Weights of a small GPT-style language model, trained from scratch on English Wikipedia: 5 heads of 64.
MLP neurons of a small language model. Each row is named by its layer, matrix (down: output weights) and neuron, and shows model dimensions 48-111. Each number is 50 + 10 x the weight over its row's rms, rounded and kept within 0 to 99. A neuron's up and down rows have the sign that makes its largest values positive.
A block is one neuron, or neurons of one layer that tend to fire together. After each block is what it responds to, as a language model described it from the Wikipedia text at the highest values.

L2.down50:41 48 44 69 46 59 43 46 51 44 59 55 62 50 54 54 53 49 38 65 59 37 52 45 45 82 59 55 57 48 71 54 50 58 48 49 47 52 31 66 48 41 38 45 49 54 14 39 53 37 48 39 62 61 51 60 36 48 56 64 50 48 42 46
L2.down277:61 44 63 71 49 66 53 51 40 55 39 45 64 52 38 64 43 61 37 50 53 59 36 54 57 55 65 43 59 70 20 58 53 52 50 67 47 61 41 34 44 68 56 48 68 39 46 46 46 60 66 52 52 41 47 48 60 50 51 47 52 42 61 61
L2.down495:41 42 57 51 48 52 39 50 51 62 43 55 51 50 42 64 42 57 41 42 44 57 52 41 58 49 60 57 53 59 63 50 42 42 48 48 56 37 52 55 61 64 51 57 60 64 56 51 71 54 55 34 57 61 40 54 49 47 47 66 49 32 41 49
L2.down613:55 26 46 69 44 52 56 54 49 62 52 53 53 65 50 35 45 53 34 55 55 57 32 53 61 48 67 47 51 60 64 60 46 53 57 65 43 51 48 46 47 65 57 47 35 59 39 54 53 49 65 54 48 62 44 51 55 64 61 84 54 52 52 46
Line break after headings

L6.down619:52 45 54 49 59 49 44 46 36 62 56 50 37 42 48 46 56 38 59 48 39 43 55 52 48 56 36 42 74 50 50 46 47 50 41 31 59 44 71 40 53 48 56 42 51 59 38 54 42 52 56 15 54 54 44 53 57 62 59 63 62 47 55 34
Organization and brand names

L6.down89:57 55 46 46 41 40 48 48 37 67 42 52 66 58 49 62 50 41 55 59 50 58 51 47 41 66 59 47 61 47 28 66 52 42 48 62 52 62 74 55 65 52 55 55 57 45 43 58 34 47 56 58 66 57 55 40 64 23 44 92 65 62 63 39
Paragraph-break newlines

L3.down179:57 39 44 59 44 38 40 55 38 43 42 33 44 47 65 44 28 39 53 48 38 74 52 52 58 32 40 66 42 60 44 55 28 50 57 45 59 60 52 38 52 58 45 46 48 42 40 52 69 46 55 50 45 54 55 32 49 37 44 63 57 55 32 46
L3.down211:54 37 40 49 50 54 61 43 46 62 60 43 24 41 51 69 36 50 55 61 57 32 47 57 37 73 50 45 24 65 46 47 59 43 51 58 46 48 43 51 53 46 43 54 63 55 57 47 52 46 58 58 56 51 49 50 52 60 59 45 57 43 32 62
L3.down303:52 44 55 48 64 62 56 55 53 46 39 47 46 58 41 41 33 56 49 45 48 33 57 50 51 61 46 49 47 46 36 46 64 46 48 45 45 58 55 62 41 68 54 50 45 52 46 59 44 57 43 40 56 64 49 52 64 55 53 78 60 51 62 52
L3.down555:44 61 54 42 64 46 62 48 36 60 46 39 53 58 38 40 50 65 37 50 57 39 42 58 40 40 52 50 61 52 50 58 67 38 48 53 56 64 47 57 48 27 46 64 52 44 57 37 46 77 44 38 55 62 51 73 35 48 47 37 45 31 51 42
Blank line before paragraph

L6.down624:53 60 43 49 51 30 53 52 39 49 51 60 25 35 57 50 51 68 64 50 58 57 53 52 48 46 48 47 53 66 54 65 57 54 41 54 31 65 46 48 43 42 45 62 38 57 37 41 41 50 54 41 67 43 53 47 72 69 45 53 49 39 61 62
Structured data field separators

L2.down28:28 47 53 38 57 46 41 47 46 40 73 48 46 55 55 33 57 41 49 35 58 72 29 56 56 45 58 37 36 67 44 52 52 40 60 56 50 57 50 48 61 54 55 50 44 31 47 40 49 40 23 42 51 62 46 43 64 34 48 75 64 46 36 30
L2.down51:48 57 55 69 53 39 54 35 36 45 57 32 61 62 41 55 33 45 48 54 54 59 44 46 57 50 42 56 51 58 54 69 37 54 50 58 48 38 67 69 41 63 39 55 52 33 54 75 54 56 47 52 64 50 65 51 63 57 59 54 59 61 51 62
L2.down705:44 33 58 49 55 40 45 61 53 47 41 30 54 59 65 44 45 51 53 52 26 48 53 50 60 50 44 56 45 48 53 45 47 28 46 45 43 41 70 60 49 56 47 60 41 39 37 45 62 43 41 46 66 50 48 46 34 47 59 45 36 43 44 59
L2.down790:38 50 45 53 28 66 64 51 49 53 37 41 70 56 42 45 45 35 35 47 48 48 34 58 50 50 61 41 66 52 51 49 37 52 52 49 53 52 32 50 48 56 59 52 72 66 56 56 54 59 61 53 48 46 47 64 40 45 53 43 49 47 26 39
Joining hyphens and dashes

L6.down320:53 51 44 41 51 52 54 60 57 44 60 58 49 50 49 54 51 54 46 50 54 46 64 55 54 54 54 41 52 46 58 54 46 44 48 44 38 54 48 55 52 70 29 48 57 46 55 48 54 48 47 42 62 56 49 43 54 39 51 69 49 33 50 59
Section-ending boundary tokens

L6.down648:46 48 58 46 57 50 45 51 59 57 42 37 40 41 53 46 45 52 58 65 50 44 51 55 41 44 45 52 61 44 58 46 44 46 28 49 47 66 47 60 59 61 26 48 52 50 35 38 46 64 63 73 49 45 58 51 54 56 44 44 42 54 69 44
Score separators, name fragments

L2.down37:38 65 48 55 43 67 48 51 47 44 59 59 58 64 43 53 50 66 53 71 49 52 62 61 31 54 39 71 45 37 43 51 49 66 56 47 78 25 61 63 50 59 52 54 75 44 46 68 43 55 54 65 50 49 47 55 52 28 59 36 58 53 60 59
L2.down126:68 35 63 27 58 47 44 61 54 34 64 59 48 50 59 53 39 61 46 49 56 43 47 41 51 46 58 44 33 29 42 58 53 52 69 39 46 44 45 44 59 53 54 50 57 50 60 49 48 45 31 56 42 34 59 66 54 56 38 54 47 47 56 50
L2.down502:41 46 51 52 60 56 53 46 45 59 30 54 45 60 45 57 57 49 53 66 48 30 43 57 62 52 52 54 44 34 60 39 68 45 55 25 62 42 51 55 79 47 42 33 32 48 50 58 49 39 41 44 61 42 54 48 47 56 38 49 47 50 58 44
L2.down504:47 51 55 42 38 45 49 35 38 68 54 54 43 68 41 59 53 48 64 65 58 51 51 49 67 46 45 49 48 56 46 41 56 42 58 40 56 58 59 57 45 54 39 46 47 68 56 61 59 56 46 27 40 42 52 44 66 55 42 46 64 57 46 49
Templated statistics and table tokens

L3.down5:44 37 41 29 56 56 53 71 47 48 40 46 56 41 53 52 62 63 57 47 42 47 35 54 65 52 59 43 58 39 46 44 52 38 45 51 30 49 33 62 66 39 53 66 66 49 37 53 42 40 39 41 52 35 52 70 52 50 59 82 40 66 60 50
L3.down132:77 54 42 48 39 64 49 47 52 54 50 40 44 57 47 45 71 39 47 64 52 59 36 49 62 44 62 55 68 25 51 72 63 52 43 60 46 45 52 33 51 56 56 44 59 44 56 40 40 63 58 35 44 47 43 64 44 50 52 46 49 42 48 60
L3.down272:59 56 30 56 58 56 42 66 33 51 56 63 39 46 54 37 55 50 42 52 45 39 36 64 46 60 70 52 38 64 37 53 54 37 53 60 41 52 57 43 45 59 59 47 63 48 38 57 53 60 50 65 61 41 58 47 53 47 64 60 57 46 41 73
L3.down297:45 42 58 41 42 52 48 60 55 53 54 46 25 40 48 39 41 63 50 53 53 56 39 61 44 43 26 60 40 31 52 57 33 42 37 39 59 65 47 55 41 38 64 61 43 56 47 44 53 54 38 60 61 64 44 54 50 42 50 47 54 54 31 43
Upcoming list or enumeration

L3.down153:71 45 58 59 57 31 52 56 52 60 54 53 50 58 56 50 69 69 58 53 33 33 45 43 50 47 56 50 35 54 41 45 55 56 59 44 43 65 39 36 55 61 54 52 42 49 40 47 44 33 32 43 61 46 45 61 45 41 51 45 64 42 41 64
L3.down266:21 43 45 59 56 51 60 43 57 48 52 42 67 39 50 57 36 51 43 36 47 48 55 54 45 63 46 43 40 65 44 44 39 48 67 41 54 38 53 57 53 58 54 54 44 43 39 45 45 43 46 58 49 65 47 55 51 59 57 42 50 35 68 61
L3.down437:49 36 40 57 38 48 45 45 50 47 47 47 40 50 37 46 47 46 63 56 49 42 49 70 50 36 35 50 42 50 35 37 66 55 59 61 54 38 59 49 44 44 66 39 54 54 41 52 64 43 47 32 49 53 57 52 62 47 50 30 32 62 51 44
L3.down777:72 53 58 44 54 51 50 22 63 45 57 50 57 53 54 47 54 43 38 42 39 35 60 46 70 38 50 55 53 45 46 19 43 73 41 47 46 44 59 53 49 48 33 57 54 40 47 64 34 58 67 35 51 61 54 37 43 51 59 40 57 47 38 53
Separator after a quantity

L3.down108:50 70 42 52 45 56 57 43 48 55 29 41 43 53 45 58 51 42 53 42 55 44 51 45 59 60 41 58 73 38 44 52 56 58 35 67 54 62 59 36 51 48 65 42 30 59 58 53 42 59 55 30 43 45 44 45 56 30 47 43 53 38 27 48
L3.down372:51 48 47 44 37 58 67 42 45 56 66 47 55 71 32 65 42 60 28 23 62 36 42 50 63 43 44 70 51 45 67 42 31 47 45 55 49 41 59 54 59 40 59 50 55 55 64 61 58 41 53 59 64 37 54 47 34 71 68 51 56 42 49 51
L3.down552:41 54 33 60 37 50 61 44 49 28 60 42 45 45 55 60 58 64 47 65 35 35 39 50 49 63 54 39 27 61 60 58 55 49 45 35 48 33 69 40 37 45 61 60 71 41 48 57 54 48 50 57 53 43 56 58 42 60 68 69 59 57 54 54
L3.down716:47 46 49 46 63 52 49 31 64 58 54 44 54 32 50 38 41 58 43 47 48 66 49 54 64 43 40 51 41 46 37 54 78 48 55 60 34 67 43 41 68 47 47 22 49 75 40 50 37 57 67 53 35 41 59 55 65 37 37 39 45 63 54 71
Win/loss score marker

L2.down17:34 53 53 43 50 58 49 48 54 44 49 57 44 42 39 41 46 57 51 53 59 52 37 65 36 46 49 49 66 24 41 54 62 47 44 46 58 30 51 47 37 62 46 41 44 40 51 58 52 51 45 47 59 46 43 63 43 44 46 42 41 61 56 41
L2.down300:37 39 53 52 55 36 46 50 57 44 59 48 59 58 43 60 49 56 74 46 48 61 77 44 45 54 46 39 40 62 45 57 49 53 45 39 49 53 72 44 46 44 58 59 55 35 50 63 47 59 56 48 50 45 47 45 45 56 60 99 71 53 55 57
L2.down439:47 40 57 52 45 59 52 37 51 56 31 70 56 85 48 36 55 52 43 34 36 34 50 62 49 49 42 47 48 44 34 62 49 54 30 42 41 39 49 44 39 65 43 34 37 65 40 50 42 61 39 58 51 34 54 35 69 56 47 51 56 40 46 54
L2.down549:44 52 47 66 54 47 58 51 42 45 51 60 38 62 52 46 50 56 50 54 62 30 62 39 52 43 61 46 58 56 58 45 53 60 50 56 27 53 47 60 51 54 49 43 50 44 42 66 47 43 45 38 57 42 44 39 73 34 56 91 43 48 55 54
Section heading closers

L3.down316:50 23 42 64 45 40 55 53 51 49 46 56 52 38 57 56 46 53 49 51 46 71 37 62 38 52 56 28 33 54 40 45 57 54 52 46 32 37 55 47 38 59 50 51 50 42 55 42 43 46 36 44 51 36 47 48 56 56 51 43 64 46 50 69
L3.down643:51 45 38 34 51 44 61 64 44 47 60 57 42 54 45 47 60 57 47 41 42 48 63 51 60 45 56 47 42 48 58 55 50 50 45 46 27 54 42 49 47 56 45 47 67 37 47 53 56 37 36 49 68 52 43 44 64 37 46 69 40 33 47 54
L3.down687:28 54 57 36 61 47 69 45 45 67 56 52 57 51 64 52 54 54 57 42 48 51 38 43 58 52 59 34 51 46 43 37 58 54 53 44 61 54 57 47 49 70 51 57 43 68 57 58 34 52 67 37 39 54 63 49 63 50 67 24 49 56 60 38
L3.down814:68 57 58 46 44 55 40 45 58 61 60 54 44 35 38 43 68 66 56 34 54 54 43 47 65 43 49 48 58 46 38 66 40 43 47 46 28 55 55 40 40 54 52 55 45 43 39 55 45 42 30 43 65 54 42 55 48 69 53 55 40 37 50 64
Wikipedia section heading ends

L2.down365:34 46 72 55 55 48 42 51 61 51 61 36 49 74 33 38 65 47 41 57 58 50 45 60 62 38 59 46 65 64 50 42 37 45 50 29 45 42 51 39 57 50 62 39 62 46 48 53 48 50 48 51 55 61 43 46 64 49 36 35 49 51 61 57
L2.down387:61 36 47 58 49 46 62 55 59 52 58 38 61 55 39 31 61 55 64 63 39 46 45 41 50 79 58 52 38 60 34 49 49 51 51 46 50 39 47 57 59 67 54 50 59 61 44 56 42 37 53 47 63 57 54 47 51 70 59 50 40 56 50 47
L2.down602:59 60 41 60 50 59 51 44 41 45 45 36 45 48 62 65 46 48 65 34 48 54 41 39 43 56 27 35 50 68 37 48 45 41 60 48 37 36 56 51 50 37 57 69 64 64 51 50 49 46 51 44 48 56 61 52 67 61 51 74 29 60 36 48
L2.down615:43 49 39 55 34 45 59 53 47 45 53 53 38 55 55 60 50 38 61 48 41 47 42 63 45 62 63 41 37 55 52 50 42 38 45 44 45 37 55 59 61 40 70 46 56 70 61 52 48 39 54 50 41 41 48 55 73 33 56 53 38 64 62 47
Periods after single capitals